{"n_head": 12, "rope_base": 10000.0, "qk_norm": true, "init_std_qkv": 0.0294, "lr_head": 0.0132, "decay_shape": "linear"}
MLP neurons of a small language model. Each row is named by its layer, matrix (down: output weights) and neuron, and shows model dimensions 176-303. Each number is 200 + 20 x the weight over its row's rms, rounded and kept within 0 to 999.
After each neuron's rows, "raises" lists the tokens whose logits its output raises most directly, leaving later layers aside.

L7.down27,186,167,185,171,230,185,206,215,194,199,214,171,181,194,202,224,194,174,181,204,237,198,228,209,179,199,204,206,213,218,225,184,211,189,181,200,219,225,187,217,211,207,224,192,222,223,208,170,175,199,216,195,206,209,210,205,202,191,235,184,213,155,185,216,183,192,199,212,227,187,181,215,198,213,222,199,230,240,221,210,227,209,213,168,205,193,197,198,193,190,191,183,222,236,237,165,153,185,155,197,228,197,208,198,201,197,195,249,211,199,211,205,181,196,186,208,227,201,216,195,200,202,234,167,195,187,222,182
raises: " September", " October", " July", " March", " June"

L9.down950,196,213,170,182,229,232,226,190,204,243,205,180,165,206,210,196,208,222,199,224,186,160,184,175,215,193,180,189,203,203,195,195,218,213,184,250,216,171,223,192,228,191,214,230,217,176,183,182,206,164,197,178,201,215,199,212,222,205,232,207,187,150,190,182,159,189,204,190,213,187,214,201,147,191,189,200,197,188,167,197,218,207,242,240,199,161,215,218,207,201,175,160,217,233,212,206,214,226,188,220,157,183,180,159,195,187,228,192,190,220,213,208,205,176,200,214,200,197,189,203,222,207,197,183,171,206,163,192
raises: "ury", "ield", "ure", "oo", "ume"

L9.down420,188,203,210,222,206,202,172,149,217,172,187,170,173,167,191,218,199,192,210,200,175,235,166,205,230,186,181,209,182,199,187,159,217,222,189,204,226,199,207,202,227,214,192,197,172,212,194,204,202,175,212,239,197,175,224,228,181,230,224,214,153,195,222,201,176,190,200,196,221,150,179,197,206,183,183,210,210,159,186,177,212,190,205,183,182,210,206,203,203,216,175,213,164,178,190,187,176,223,175,185,203,211,197,183,190,186,211,200,185,181,218,207,172,215,198,204,228,179,178,171,181,207,230,246,179,221,190,171
raises: "ose", "ize", "ve", "ized", "ise"

L7.down915,215,224,238,214,186,215,204,230,201,205,196,223,213,212,209,143,196,224,185,151,210,214,176,242,193,210,192,197,217,196,207,174,251,202,222,181,205,221,217,227,147,220,207,176,197,191,208,203,207,183,209,211,182,227,213,176,178,220,190,214,217,182,183,223,208,231,220,207,186,178,217,207,179,226,180,174,226,221,207,209,243,222,171,170,211,182,202,183,193,232,235,205,196,174,189,214,216,202,208,198,213,159,165,200,225,204,186,248,219,248,188,244,199,190,214,154,194,187,207,203,194,211,201,227,203,212,197,180
raises: "===\n", "ican", "===\n\n", "oo", "itar"

L9.down486,224,197,215,189,206,203,220,229,193,202,236,185,217,215,171,217,187,216,197,201,181,227,210,180,238,188,168,201,213,180,205,217,227,189,212,254,170,207,216,211,208,207,204,165,200,206,237,178,208,189,183,182,184,201,202,178,212,224,202,252,172,195,194,171,224,193,188,152,245,206,169,178,226,187,202,202,203,206,228,204,182,233,176,182,201,194,183,185,228,194,176,217,217,176,213,203,217,205,206,186,194,206,210,197,212,189,182,235,204,206,200,216,192,249,174,219,244,210,229,215,171,223,192,209,175,202,199,209
raises: "ter", "ternational", " also", "ton", "ted"

L3.down286,188,199,244,218,193,186,176,194,176,224,239,210,201,193,190,200,186,189,199,203,201,223,188,209,164,222,213,221,170,202,165,211,211,183,233,186,184,196,185,200,230,207,167,231,200,191,206,210,207,188,204,202,216,201,200,188,194,204,190,204,178,158,202,226,204,186,174,197,193,209,193,202,250,198,175,188,229,167,202,181,170,232,202,192,195,186,212,218,206,206,191,161,205,210,189,199,217,207,198,206,203,196,204,219,233,183,231,169,148,205,204,200,201,210,192,214,207,216,199,210,197,191,172,220,211,231,246,198
raises: "less", "ll", "l", "led", "m"

L9.down1089,199,190,182,244,240,228,220,207,203,192,224,178,220,198,226,216,190,193,215,181,183,183,181,175,219,213,196,180,215,211,204,199,202,218,203,176,200,196,211,186,214,215,211,192,192,194,200,230,220,179,202,181,174,203,223,177,175,196,193,173,182,191,206,208,217,240,153,232,210,230,220,225,203,203,236,190,231,172,198,187,213,218,207,144,184,205,200,180,206,203,178,206,237,203,237,224,193,182,174,173,200,206,233,215,192,243,238,209,207,182,166,197,236,210,182,221,202,197,219,207,164,202,175,157,204,203,230,191
raises: " its", " his", " the", "ied", "erson"

L7.down556,167,189,165,200,211,239,201,218,169,213,217,173,178,200,186,216,200,179,217,210,165,226,182,167,211,170,241,192,185,197,246,219,213,215,225,211,184,191,204,221,195,167,211,194,204,229,195,235,187,206,214,179,199,194,194,194,222,208,198,200,210,196,215,199,204,239,175,184,198,171,228,220,212,187,222,181,189,197,207,242,204,206,216,207,192,215,230,182,190,168,204,229,177,207,222,201,208,229,208,197,205,240,238,200,225,186,214,162,177,234,211,196,221,229,201,225,230,170,164,196,189,198,228,176,230,190,206,216
raises: "|---|---|---|\n", "|---|---|---|---|\n", "|---|---|\n", "|", "|---|---|---|---|---|\n"

L9.down1527,235,172,207,167,196,198,194,186,187,182,161,178,206,214,225,186,209,206,212,203,207,198,189,214,175,197,194,184,200,195,171,170,157,240,218,229,198,214,233,164,221,214,232,205,193,191,176,220,209,209,201,212,229,202,202,171,206,188,215,190,188,204,193,224,236,206,227,202,193,190,163,197,215,163,191,161,192,185,194,222,222,185,181,223,201,194,218,203,191,202,177,194,210,218,221,210,212,161,226,185,204,179,204,187,173,166,178,209,197,202,207,195,174,177,212,176,228,166,244,183,230,159,205,168,230,178,211,239
raises: ".,", ".C", ".", ".S", ".\""

L9.down1061,198,195,187,160,202,223,231,188,198,219,197,177,202,221,198,192,168,198,217,222,237,205,226,180,250,219,219,176,181,187,184,198,190,209,186,195,211,210,193,210,158,183,201,206,171,196,176,178,221,216,168,178,181,216,225,186,199,164,205,211,198,203,199,197,236,195,229,206,212,188,227,227,194,183,215,171,198,191,214,142,226,156,192,216,185,198,203,192,246,230,184,205,215,201,192,203,231,238,240,183,166,196,174,201,197,182,181,228,225,204,193,208,196,225,206,198,221,182,172,182,164,188,209,197,200,202,201,204
raises: "ud", "ult", "art", "tt", "ert"

L9.down1370,186,210,209,193,202,220,189,224,203,180,180,216,165,222,189,210,198,189,209,195,162,193,181,186,207,180,183,186,203,206,164,234,216,212,172,227,198,188,218,200,213,208,218,190,209,182,197,187,202,169,199,180,211,203,207,197,203,212,186,208,182,202,161,205,209,208,213,192,169,190,191,233,206,177,218,210,178,217,188,194,207,237,198,223,239,215,219,223,185,228,190,211,212,180,197,171,180,233,206,232,203,182,174,194,230,211,205,187,179,182,198,197,174,194,203,212,178,197,217,193,224,204,243,229,240,174,206,211
raises: "ae", "rat", "ph", "ival", "cle"

L3.down1453,172,205,204,165,210,205,205,184,215,202,209,173,183,163,176,207,205,226,211,198,180,191,178,194,227,241,198,194,185,175,216,202,188,218,215,198,174,212,186,212,188,207,204,219,206,222,185,205,219,198,200,237,229,180,210,212,233,189,211,184,201,208,164,158,233,198,196,190,175,193,188,258,208,229,230,165,234,231,220,242,168,175,195,181,231,223,231,186,202,168,206,217,181,189,211,183,225,250,213,230,212,196,238,196,226,205,208,198,180,192,204,190,190,210,194,213,205,216,191,189,195,231,187,215,187,203,173,220
raises: "|", "|---|---|---|\n", "|---|---|\n", "|---|---|---|---|---|\n", "|---|---|---|---|\n"

L7.down924,169,245,209,185,215,181,194,213,183,214,188,217,185,204,201,182,168,213,208,217,186,200,208,196,204,215,189,219,198,216,167,237,217,171,177,239,193,183,167,209,191,163,222,250,218,199,203,241,208,202,227,165,176,192,182,159,175,189,219,192,169,225,216,211,220,194,231,181,192,233,190,198,194,200,189,203,199,205,216,178,199,235,196,233,208,216,174,200,137,194,204,191,187,203,219,174,198,211,206,247,214,218,172,220,205,218,175,231,173,219,212,224,187,181,235,221,177,220,171,195,219,191,195,220,191,215,236,216
raises: "ed", "ue", "acher", "ause", "ued"

L9.down1258,188,197,193,178,206,240,209,232,220,237,227,196,194,195,181,226,189,217,220,200,221,192,193,193,178,220,203,213,216,219,179,207,202,220,211,205,244,214,156,177,186,202,194,163,193,210,230,217,209,239,187,220,175,216,164,168,198,195,222,219,227,203,220,216,207,208,206,219,221,187,203,189,174,202,202,175,212,192,174,178,205,212,225,218,183,210,202,196,172,182,199,207,204,173,227,197,228,214,167,208,224,194,206,223,179,211,211,182,201,195,196,198,179,191,202,189,182,138,179,192,219,182,192,233,216,235,192,185
raises: " |", " |\n", ".\n\n", ".", "ft"

L9.down18,167,175,195,176,198,197,198,174,183,147,172,214,216,174,181,202,194,199,173,208,198,198,184,204,210,167,147,219,170,195,187,213,199,206,211,206,193,218,207,213,163,186,180,194,204,192,184,206,137,233,197,187,214,217,214,230,240,191,188,224,206,209,204,200,194,211,188,178,180,204,195,165,189,206,188,221,196,189,185,189,231,198,180,195,215,222,182,200,214,185,216,224,198,151,212,209,190,191,193,213,194,199,231,231,260,206,223,161,176,171,179,214,187,197,203,186,198,203,180,191,176,206,213,190,210,217,195,226
raises: "ale", "ine", "inist", "ales", "for"

L7.down116,207,181,189,231,191,215,240,204,179,168,218,194,212,221,207,185,230,200,203,213,213,191,214,202,183,193,184,217,230,241,174,184,180,211,181,218,185,215,243,192,200,223,209,209,202,192,177,212,178,239,195,218,228,197,189,212,182,183,183,214,190,211,217,189,214,185,170,205,203,178,213,214,222,221,141,192,198,236,170,185,156,208,195,197,169,194,200,189,204,195,214,189,248,186,180,226,196,206,215,197,183,210,184,199,187,168,178,205,237,216,177,186,234,221,217,208,188,204,201,208,188,200,169,198,229,190,218,212
raises: "ians", "ian", "age", "ing", "aged"

L9.down1505,180,217,205,187,210,213,223,206,223,191,199,223,231,193,194,201,216,217,226,209,154,195,215,227,217,226,195,189,217,202,217,203,188,188,219,207,209,197,224,212,194,206,194,183,189,256,183,197,176,209,172,201,216,191,199,181,204,186,205,202,217,197,179,170,233,216,179,190,201,192,159,170,166,152,247,222,194,185,220,231,266,231,184,212,172,203,190,198,195,218,191,199,175,184,188,177,209,191,191,193,191,216,175,244,206,227,210,202,190,226,177,194,255,228,218,181,200,193,212,264,184,217,192,195,207,181,222,211
raises: " with", " together", "side", " into", "ison"

L7.down4,203,204,193,192,239,211,178,212,199,184,240,205,182,212,216,186,261,226,218,199,175,213,193,193,178,213,245,192,194,187,212,189,187,203,213,172,244,198,194,177,199,207,204,213,189,214,190,180,199,205,211,200,172,216,190,200,154,231,212,192,184,168,175,177,205,211,208,214,214,192,205,212,201,193,204,201,254,203,198,198,208,229,226,207,233,228,197,185,201,177,255,197,200,197,223,201,204,188,191,196,226,211,181,191,227,187,202,199,171,180,200,199,179,223,230,183,190,191,208,191,262,207,202,179,188,195,221,194
raises: " January", " July", " occ", " September", " August"

L3.down652,230,194,167,189,212,218,214,163,222,177,222,218,148,193,203,219,208,205,184,220,179,223,212,190,237,194,186,206,171,245,179,180,217,208,194,209,206,138,212,180,197,187,194,214,213,217,187,214,239,202,212,219,206,156,188,178,195,210,202,163,224,225,178,202,204,198,195,213,168,201,182,189,188,202,172,200,196,230,218,204,214,189,183,196,199,193,235,201,215,200,196,218,164,207,182,201,219,178,214,201,218,221,236,194,223,227,223,158,183,209,197,198,222,239,209,207,194,217,182,198,176,204,223,225,190,182,208,191
raises: "|", "|---|---|---|\n", "|---|---|---|---|\n", "|---|---|---|---|---|\n", "iven"

L9.down1079,185,206,220,167,228,210,202,197,207,191,197,241,194,195,141,231,237,220,194,182,217,206,210,229,182,191,174,212,208,218,216,201,202,217,203,225,210,172,201,185,203,196,185,218,201,204,234,208,224,210,193,186,180,162,187,200,175,171,181,194,201,209,177,207,206,193,187,210,187,194,196,186,225,213,209,192,220,198,172,204,207,207,204,246,185,207,168,209,198,208,191,193,146,196,187,216,175,194,190,207,195,196,171,214,171,197,219,224,201,208,197,229,171,216,221,193,179,200,194,180,208,200,184,188,200,202,205,197
raises: " |\n", " |", "1", "0", "2"

L9.down1074,203,179,171,195,228,165,223,245,178,214,208,184,233,205,229,190,177,172,193,205,204,167,202,201,199,218,176,227,229,171,189,179,167,248,218,191,198,187,229,212,209,204,202,196,177,159,204,142,206,229,160,199,191,191,187,227,195,180,237,231,203,182,199,229,188,178,228,206,185,188,189,207,181,208,168,171,227,198,180,172,217,211,194,181,213,201,188,148,195,222,233,198,244,240,180,204,200,210,205,193,228,219,233,192,212,203,198,216,197,187,234,212,176,201,210,207,225,170,192,171,205,242,208,187,191,184,160,166
raises: "ants", "iers", "ier", " after", "ant"

L7.down641,154,176,231,223,212,224,214,207,199,204,205,180,191,191,183,212,214,225,218,239,196,191,205,186,213,187,218,180,164,219,211,191,177,205,200,185,184,195,181,201,186,212,244,198,221,154,201,213,234,183,172,166,230,214,184,176,181,233,174,187,206,209,190,185,210,209,144,224,191,209,199,204,208,188,202,212,183,200,143,197,206,205,168,199,212,177,192,231,227,244,205,172,189,201,204,191,168,200,227,178,219,193,220,209,228,174,211,203,212,210,222,231,212,212,199,183,189,210,190,178,213,200,184,195,238,182,206,201
raises: "uation", "ider", "ful", "u", "ban"

L9.down632,186,189,211,177,152,177,208,218,204,220,221,203,192,178,203,182,191,200,201,202,184,198,186,185,202,175,216,205,206,176,183,185,184,193,185,218,194,206,202,198,218,194,221,199,189,147,191,183,197,223,210,196,209,196,225,216,167,225,216,206,165,156,188,204,224,178,182,191,208,152,209,177,224,196,210,214,215,171,195,197,202,190,212,215,203,154,256,203,177,204,200,222,202,182,178,219,193,163,201,209,192,196,216,239,228,195,191,194,226,184,197,177,211,221,185,200,186,198,221,243,212,243,215,206,206,224,187,168
raises: ")", "),", ").", ")\n\n", ").\n\n"

L2.down414,227,178,190,212,190,185,193,235,203,199,209,154,186,153,188,206,216,170,200,201,170,200,164,186,198,200,216,169,238,221,187,192,175,186,208,205,203,173,224,186,185,194,178,219,202,205,187,196,207,161,191,176,210,193,210,238,238,168,183,201,193,188,222,230,196,226,185,192,183,199,187,202,207,196,220,185,171,188,210,208,163,206,231,181,215,203,214,204,189,209,237,204,180,221,206,197,211,191,218,186,201,208,224,214,191,180,228,223,228,244,261,187,159,199,194,206,224,224,172,169,217,163,230,211,201,193,248,176
raises: " than", "itive", "ound", "mark", "cel"

L9.down276,205,223,203,187,185,162,188,210,234,182,185,207,194,212,183,207,213,198,209,197,197,208,206,202,223,197,220,208,211,185,173,219,146,224,224,177,175,273,221,200,214,196,195,192,218,217,213,205,209,200,188,208,195,183,210,249,184,168,169,205,183,193,187,202,193,201,176,190,199,230,194,200,223,207,161,240,220,172,198,191,157,206,188,185,186,228,229,169,148,232,192,166,153,199,224,196,151,211,203,217,185,186,216,217,170,204,205,192,219,189,203,219,176,217,193,208,208,188,187,186,201,193,185,142,185,225,215,149
raises: "bur", "field", "bl", "och", "head"

L7.down733,214,165,215,194,185,214,182,204,179,179,185,198,193,237,162,204,197,207,211,186,179,203,207,218,195,211,181,201,207,193,193,180,230,200,188,191,242,221,210,206,251,192,213,184,205,208,215,205,186,228,153,210,215,195,224,161,189,221,218,227,174,196,182,200,182,169,214,189,198,165,222,221,169,208,185,193,221,215,209,216,216,196,221,175,205,209,221,166,211,197,192,187,131,238,171,178,217,198,209,176,196,199,220,198,177,222,173,178,167,199,200,202,199,202,170,214,192,171,188,221,227,176,187,201,179,165,192,233
raises: "day", "icle", "m", "b", " play"

L9.down1252,226,183,203,204,184,184,213,237,197,210,183,191,223,232,216,185,191,169,229,165,235,179,198,203,233,221,228,208,191,211,191,205,206,218,196,211,195,174,182,185,201,200,228,230,178,222,177,194,222,163,202,228,179,213,200,187,209,166,171,228,220,185,168,183,222,209,186,189,204,206,204,219,198,199,201,212,173,170,208,173,233,204,185,203,176,194,212,216,198,215,216,186,209,193,240,184,188,179,233,169,208,215,254,214,216,197,226,238,185,221,177,229,215,218,204,200,204,215,176,174,228,223,222,208,220,189,185,223
raises: "ly", " its", " their", " the", " his"

L9.down1320,192,198,180,171,222,188,185,190,223,197,204,223,192,207,214,195,205,218,197,219,206,187,193,185,187,231,205,193,187,208,181,227,202,191,222,211,168,186,194,196,179,194,182,199,188,198,191,217,195,182,190,197,179,164,187,236,218,196,195,181,185,211,252,199,197,179,204,200,204,173,193,220,178,205,154,211,202,197,182,161,232,170,200,205,194,211,191,230,208,187,203,199,195,186,210,178,180,218,212,182,224,205,171,191,206,206,195,229,203,182,203,202,189,179,217,176,213,211,208,188,191,169,178,212,198,174,211,173
raises: "hed", "ured", "rew", "ed", "ued"

L7.down1465,204,206,223,215,234,208,211,232,191,217,177,225,202,172,193,208,195,218,198,206,179,208,187,206,206,193,202,202,198,224,189,232,213,216,197,199,152,218,200,181,202,217,230,175,235,212,184,166,210,192,197,184,221,213,154,183,168,222,180,215,210,167,184,237,166,213,197,184,189,204,173,202,220,198,193,219,206,217,203,233,228,168,213,219,185,199,266,210,169,195,203,229,170,186,195,238,221,217,231,193,220,188,213,199,205,179,168,199,183,189,213,185,183,199,207,197,197,190,167,194,180,196,174,171,245,203,186,212
raises: "wards", "ward", "m", "mar", "mond"

L9.down1216,213,196,215,161,207,192,196,192,196,185,164,187,170,189,221,166,199,187,170,204,181,199,202,192,192,215,210,175,184,221,222,212,175,196,195,188,228,177,204,198,218,210,172,208,221,202,217,202,215,162,235,172,201,200,156,225,188,218,192,200,202,195,239,186,197,229,210,224,218,218,209,211,189,161,188,213,197,211,230,188,199,208,200,181,199,183,193,174,175,179,212,216,194,205,166,182,191,193,229,196,194,221,221,191,236,184,188,242,171,223,243,209,238,194,206,206,157,211,201,176,182,214,241,190,197,195,180,162
raises: "ically", "ital", "ices", "ical", "ice"

L7.down1248,217,202,216,193,168,169,182,204,233,193,154,171,195,195,160,184,217,241,206,218,176,187,213,184,206,199,179,179,216,227,201,205,191,185,191,242,201,217,169,252,184,191,176,212,217,210,190,196,238,190,230,186,202,223,176,167,200,192,187,210,199,181,209,259,228,207,208,183,223,217,209,181,202,238,172,197,196,189,248,196,220,168,231,240,211,218,206,202,211,193,196,191,196,177,201,175,178,221,240,199,167,205,205,218,241,178,181,209,216,176,223,211,208,183,191,191,193,192,196,196,200,231,198,193,246,191,215,200
raises: "ford", "bur", "erson", "hes", "ler"

L9.down1340,216,196,181,209,186,210,175,209,181,179,173,199,183,214,206,211,173,202,198,186,212,239,238,215,214,174,223,230,184,213,218,173,224,218,181,234,181,229,203,205,201,198,195,216,199,194,196,190,186,191,193,211,204,214,181,172,188,215,207,192,212,185,199,230,202,192,199,201,149,169,193,190,172,205,215,193,164,208,191,199,219,202,189,193,161,225,210,218,219,205,213,222,216,207,183,203,199,244,157,225,213,236,158,200,188,169,220,180,199,183,209,181,192,197,193,175,171,223,204,196,233,183,173,213,181,144,233,185
raises: "iness", " bel", "ily", " above", "ness"

L9.down1314,244,233,208,179,198,193,192,231,156,179,220,205,229,206,212,214,205,211,183,202,196,214,180,209,189,225,198,227,208,177,175,227,222,214,220,209,187,201,205,226,190,187,202,243,173,163,177,215,208,185,225,224,206,210,227,201,182,181,185,213,202,196,243,189,197,168,190,231,229,187,176,167,176,203,199,211,192,193,200,204,169,228,185,204,248,178,218,185,200,200,211,221,199,183,208,203,198,145,216,208,202,245,236,212,231,168,219,183,146,185,200,222,198,216,224,199,184,220,221,191,211,194,201,174,193,178,202,184
raises: "y", "en", "ly", "iness", "ier"

L9.down582,149,202,197,190,193,209,210,194,186,224,170,207,192,202,160,199,168,188,192,236,250,196,228,219,194,206,204,204,182,232,230,219,243,237,235,177,194,189,198,185,207,196,221,205,171,169,200,209,224,173,163,192,193,215,155,156,216,218,168,202,187,183,200,246,202,194,189,212,226,194,183,185,192,225,213,223,191,216,181,205,185,207,211,206,173,210,174,251,220,215,210,224,199,165,186,220,229,186,187,217,206,169,224,189,223,148,203,190,196,180,199,216,196,199,235,195,211,202,208,232,179,193,216,225,180,149,186,225
raises: "ens", "ense", "ct", "th", "ending"

L9.down761,184,217,224,207,233,220,233,187,171,228,197,236,189,188,223,179,184,218,178,209,176,222,240,197,206,170,209,191,197,202,215,170,193,237,153,219,217,218,170,187,227,200,187,188,226,185,219,226,174,173,197,189,197,247,203,224,228,193,208,184,187,228,195,175,209,183,224,202,185,199,199,215,221,222,169,199,195,198,193,219,186,175,198,189,191,201,197,212,189,205,191,199,203,218,173,193,197,260,217,212,198,209,239,210,243,212,169,208,193,179,216,187,201,171,203,173,206,234,160,183,202,229,222,202,159,184,207,218
raises: "ather", " case", "ough", "h", "ard"

L9.down824,209,207,232,203,208,189,217,189,220,225,214,195,166,178,202,195,197,196,255,154,203,221,201,190,171,183,243,199,187,186,211,203,194,195,238,210,208,190,180,200,228,210,194,170,190,185,202,212,190,231,183,206,180,196,213,223,230,206,227,186,193,183,178,202,175,190,200,214,264,207,202,212,201,212,215,182,194,244,204,204,188,201,241,183,220,219,158,185,167,183,181,192,162,225,254,209,192,193,173,187,228,199,265,207,219,200,160,170,190,157,184,225,236,172,176,220,196,202,193,181,208,191,212,171,212,196,197,235
raises: " October", " November", " January", " September", " March"

L9.down1064,175,184,179,183,192,203,189,183,161,220,192,219,186,193,231,204,164,213,223,198,175,204,198,217,191,174,206,201,200,206,200,208,221,201,207,227,178,220,176,223,201,220,187,199,204,204,171,233,179,221,196,203,202,201,214,185,195,187,223,210,181,173,192,214,205,198,202,184,191,205,192,189,215,181,221,218,185,156,189,228,243,197,171,184,195,202,151,209,219,243,174,204,228,181,177,210,180,214,173,196,269,192,211,223,195,148,208,217,221,178,215,190,190,186,236,186,192,180,212,208,207,216,214,208,196,189,229,181
raises: "ures", "reek", "iv", "arm", "idd"

L9.down933,199,189,200,200,230,208,208,175,216,162,229,177,216,154,240,220,223,199,172,222,208,185,212,200,209,196,177,200,209,210,185,193,202,173,231,175,177,203,194,225,196,208,189,209,196,235,171,205,212,209,200,169,209,207,210,173,235,153,203,226,185,179,229,177,185,204,238,218,225,192,224,226,180,212,202,210,224,235,202,223,205,199,209,185,204,181,207,194,212,232,178,187,177,220,194,204,197,229,232,230,208,203,198,195,216,191,194,189,177,200,187,197,175,225,213,221,215,192,209,228,238,217,198,222,198,185,169,206
raises: "02", "05", "03", "00", "07"

L9.down1187,186,200,222,176,213,190,204,190,183,209,221,219,243,191,219,217,206,182,223,212,198,174,184,236,213,202,227,193,205,211,195,219,191,237,219,161,178,208,184,158,225,219,233,213,184,187,219,215,195,210,222,195,211,207,180,175,204,192,215,229,205,182,200,232,217,181,188,224,222,215,207,189,212,182,210,199,190,184,221,203,200,195,196,181,204,180,214,201,183,205,202,206,216,176,212,197,175,194,213,183,189,193,242,191,226,269,159,165,188,187,205,203,207,227,205,251,215,209,215,213,208,212,218,238,205,215,185,233
raises: " the", " its", " it", " his", " these"

L9.down867,206,193,198,214,205,160,208,188,173,183,210,213,193,222,189,206,200,202,199,208,182,211,221,218,204,234,201,209,233,206,200,210,206,220,186,208,216,215,161,164,210,196,237,191,207,187,193,206,209,218,177,181,216,222,187,142,217,240,215,176,191,163,188,212,234,186,221,210,192,171,171,217,212,232,217,182,202,196,166,190,196,191,211,150,231,189,182,205,165,192,192,193,237,225,209,190,179,189,209,221,205,170,187,219,195,209,177,221,222,226,220,239,186,223,236,171,205,237,204,229,172,233,247,185,227,217,188,219
raises: "ct", "res", "re", "rent", "z"

L9.down477,196,224,197,201,194,177,188,210,207,219,203,214,226,231,185,203,223,194,161,202,195,156,198,207,193,209,217,212,226,168,214,181,181,190,175,196,217,215,185,173,192,181,214,210,249,209,149,232,174,201,232,195,183,207,195,208,214,208,203,175,178,216,180,199,235,180,220,199,213,204,209,260,185,210,160,174,184,204,226,195,201,215,197,201,206,187,185,231,193,191,215,196,214,214,210,197,221,177,180,221,190,236,181,220,177,185,165,235,213,219,235,192,219,218,227,233,180,159,216,186,214,218,227,225,176,217,192,212
raises: "hen", "hes", "un", "omb", "ubl"

L9.down1291,201,178,216,208,203,191,185,188,210,205,206,189,199,215,232,194,209,200,199,220,213,195,189,208,220,183,244,223,224,220,208,176,212,185,181,215,172,216,169,187,202,154,176,206,194,238,192,169,199,205,218,184,215,207,187,203,216,214,170,202,194,209,164,182,196,211,180,223,191,229,198,224,185,206,239,202,240,207,206,201,167,201,191,197,191,163,214,177,223,187,195,202,201,233,191,184,198,201,223,185,192,198,177,180,227,194,191,179,221,199,231,219,205,195,184,203,182,177,179,237,184,183,195,196,206,181,194,192
raises: "ph", "ments", "oms", "tt", "els"

L7.down752,217,222,200,215,189,216,167,188,216,184,223,173,202,180,211,228,211,171,191,234,201,227,189,182,197,195,220,185,199,201,208,176,215,212,215,242,250,211,224,203,188,195,183,216,234,227,198,177,187,221,215,199,198,207,237,209,215,187,184,188,193,189,210,184,202,182,210,206,212,171,169,192,201,208,184,225,208,198,198,179,195,233,170,229,162,195,213,174,170,234,207,186,200,201,193,214,172,195,197,204,186,182,208,192,221,182,221,213,180,183,219,187,210,199,221,197,206,229,206,169,196,224,169,185,222,189,204,183
raises: "iness", "cy", "cle", "ced", "ier"

L9.down860,201,205,204,209,150,197,184,233,165,195,211,205,190,172,194,211,202,151,185,185,235,207,209,189,209,184,199,190,198,190,213,186,215,195,197,237,200,215,233,223,186,213,210,200,204,203,194,225,245,206,208,223,196,197,189,184,222,176,205,191,190,188,211,215,205,212,193,199,189,196,180,229,219,210,193,214,158,191,220,180,225,215,207,173,197,201,177,196,184,169,225,240,213,227,188,160,133,220,154,199,169,226,222,220,195,169,215,232,216,222,192,159,203,182,190,180,228,210,199,199,203,202,203,242,222,197,215,197
raises: " by", " in", " above", " through", " bel"

L7.down804,195,178,217,216,206,187,209,191,166,197,165,201,188,195,199,141,168,191,176,185,208,204,190,210,185,178,202,249,189,185,237,222,211,191,217,207,205,202,225,215,182,197,156,223,194,184,203,183,203,183,192,175,229,206,217,171,197,217,199,176,189,186,212,180,205,206,215,182,164,198,195,201,179,170,198,190,248,204,179,227,210,195,191,190,203,222,234,201,180,196,209,202,179,209,179,175,203,196,194,260,194,212,201,216,210,180,215,210,189,212,153,196,225,197,224,214,216,198,183,218,212,228,205,208,195,234,200,204
raises: "ale", "ales", "za", "ym", "irl"

L7.down1331,202,189,204,225,233,166,189,198,227,205,240,179,232,227,226,242,178,192,201,209,230,184,197,188,162,224,200,226,177,214,205,163,230,235,237,160,243,202,184,254,217,247,217,204,180,217,243,191,184,200,161,185,177,166,216,201,188,198,222,173,180,200,195,203,202,186,208,201,227,192,210,227,191,238,213,191,203,171,188,199,193,197,204,195,235,188,195,204,165,209,198,184,186,213,176,185,189,189,181,210,216,201,195,214,190,204,191,203,211,196,186,197,200,199,220,206,191,237,164,203,192,190,205,241,215,180,203,207
raises: "ant", "ants", "za", "ster", "ating"

L2.down1522,186,187,194,176,190,201,175,219,181,202,205,197,212,190,250,240,223,173,215,170,228,159,212,176,209,211,230,178,216,194,196,227,161,205,211,223,206,239,184,199,219,208,194,189,185,234,188,176,168,192,218,206,201,199,169,194,192,237,183,201,182,207,165,170,168,234,162,212,214,198,171,227,193,178,221,210,197,221,179,187,222,197,177,204,205,202,194,196,213,225,249,209,213,193,197,190,201,236,186,228,208,176,196,181,200,204,198,155,158,191,195,221,190,204,178,201,196,195,217,199,193,186,203,208,188,172,165,231
raises: "ages", "age", "medi", "ag", "ya"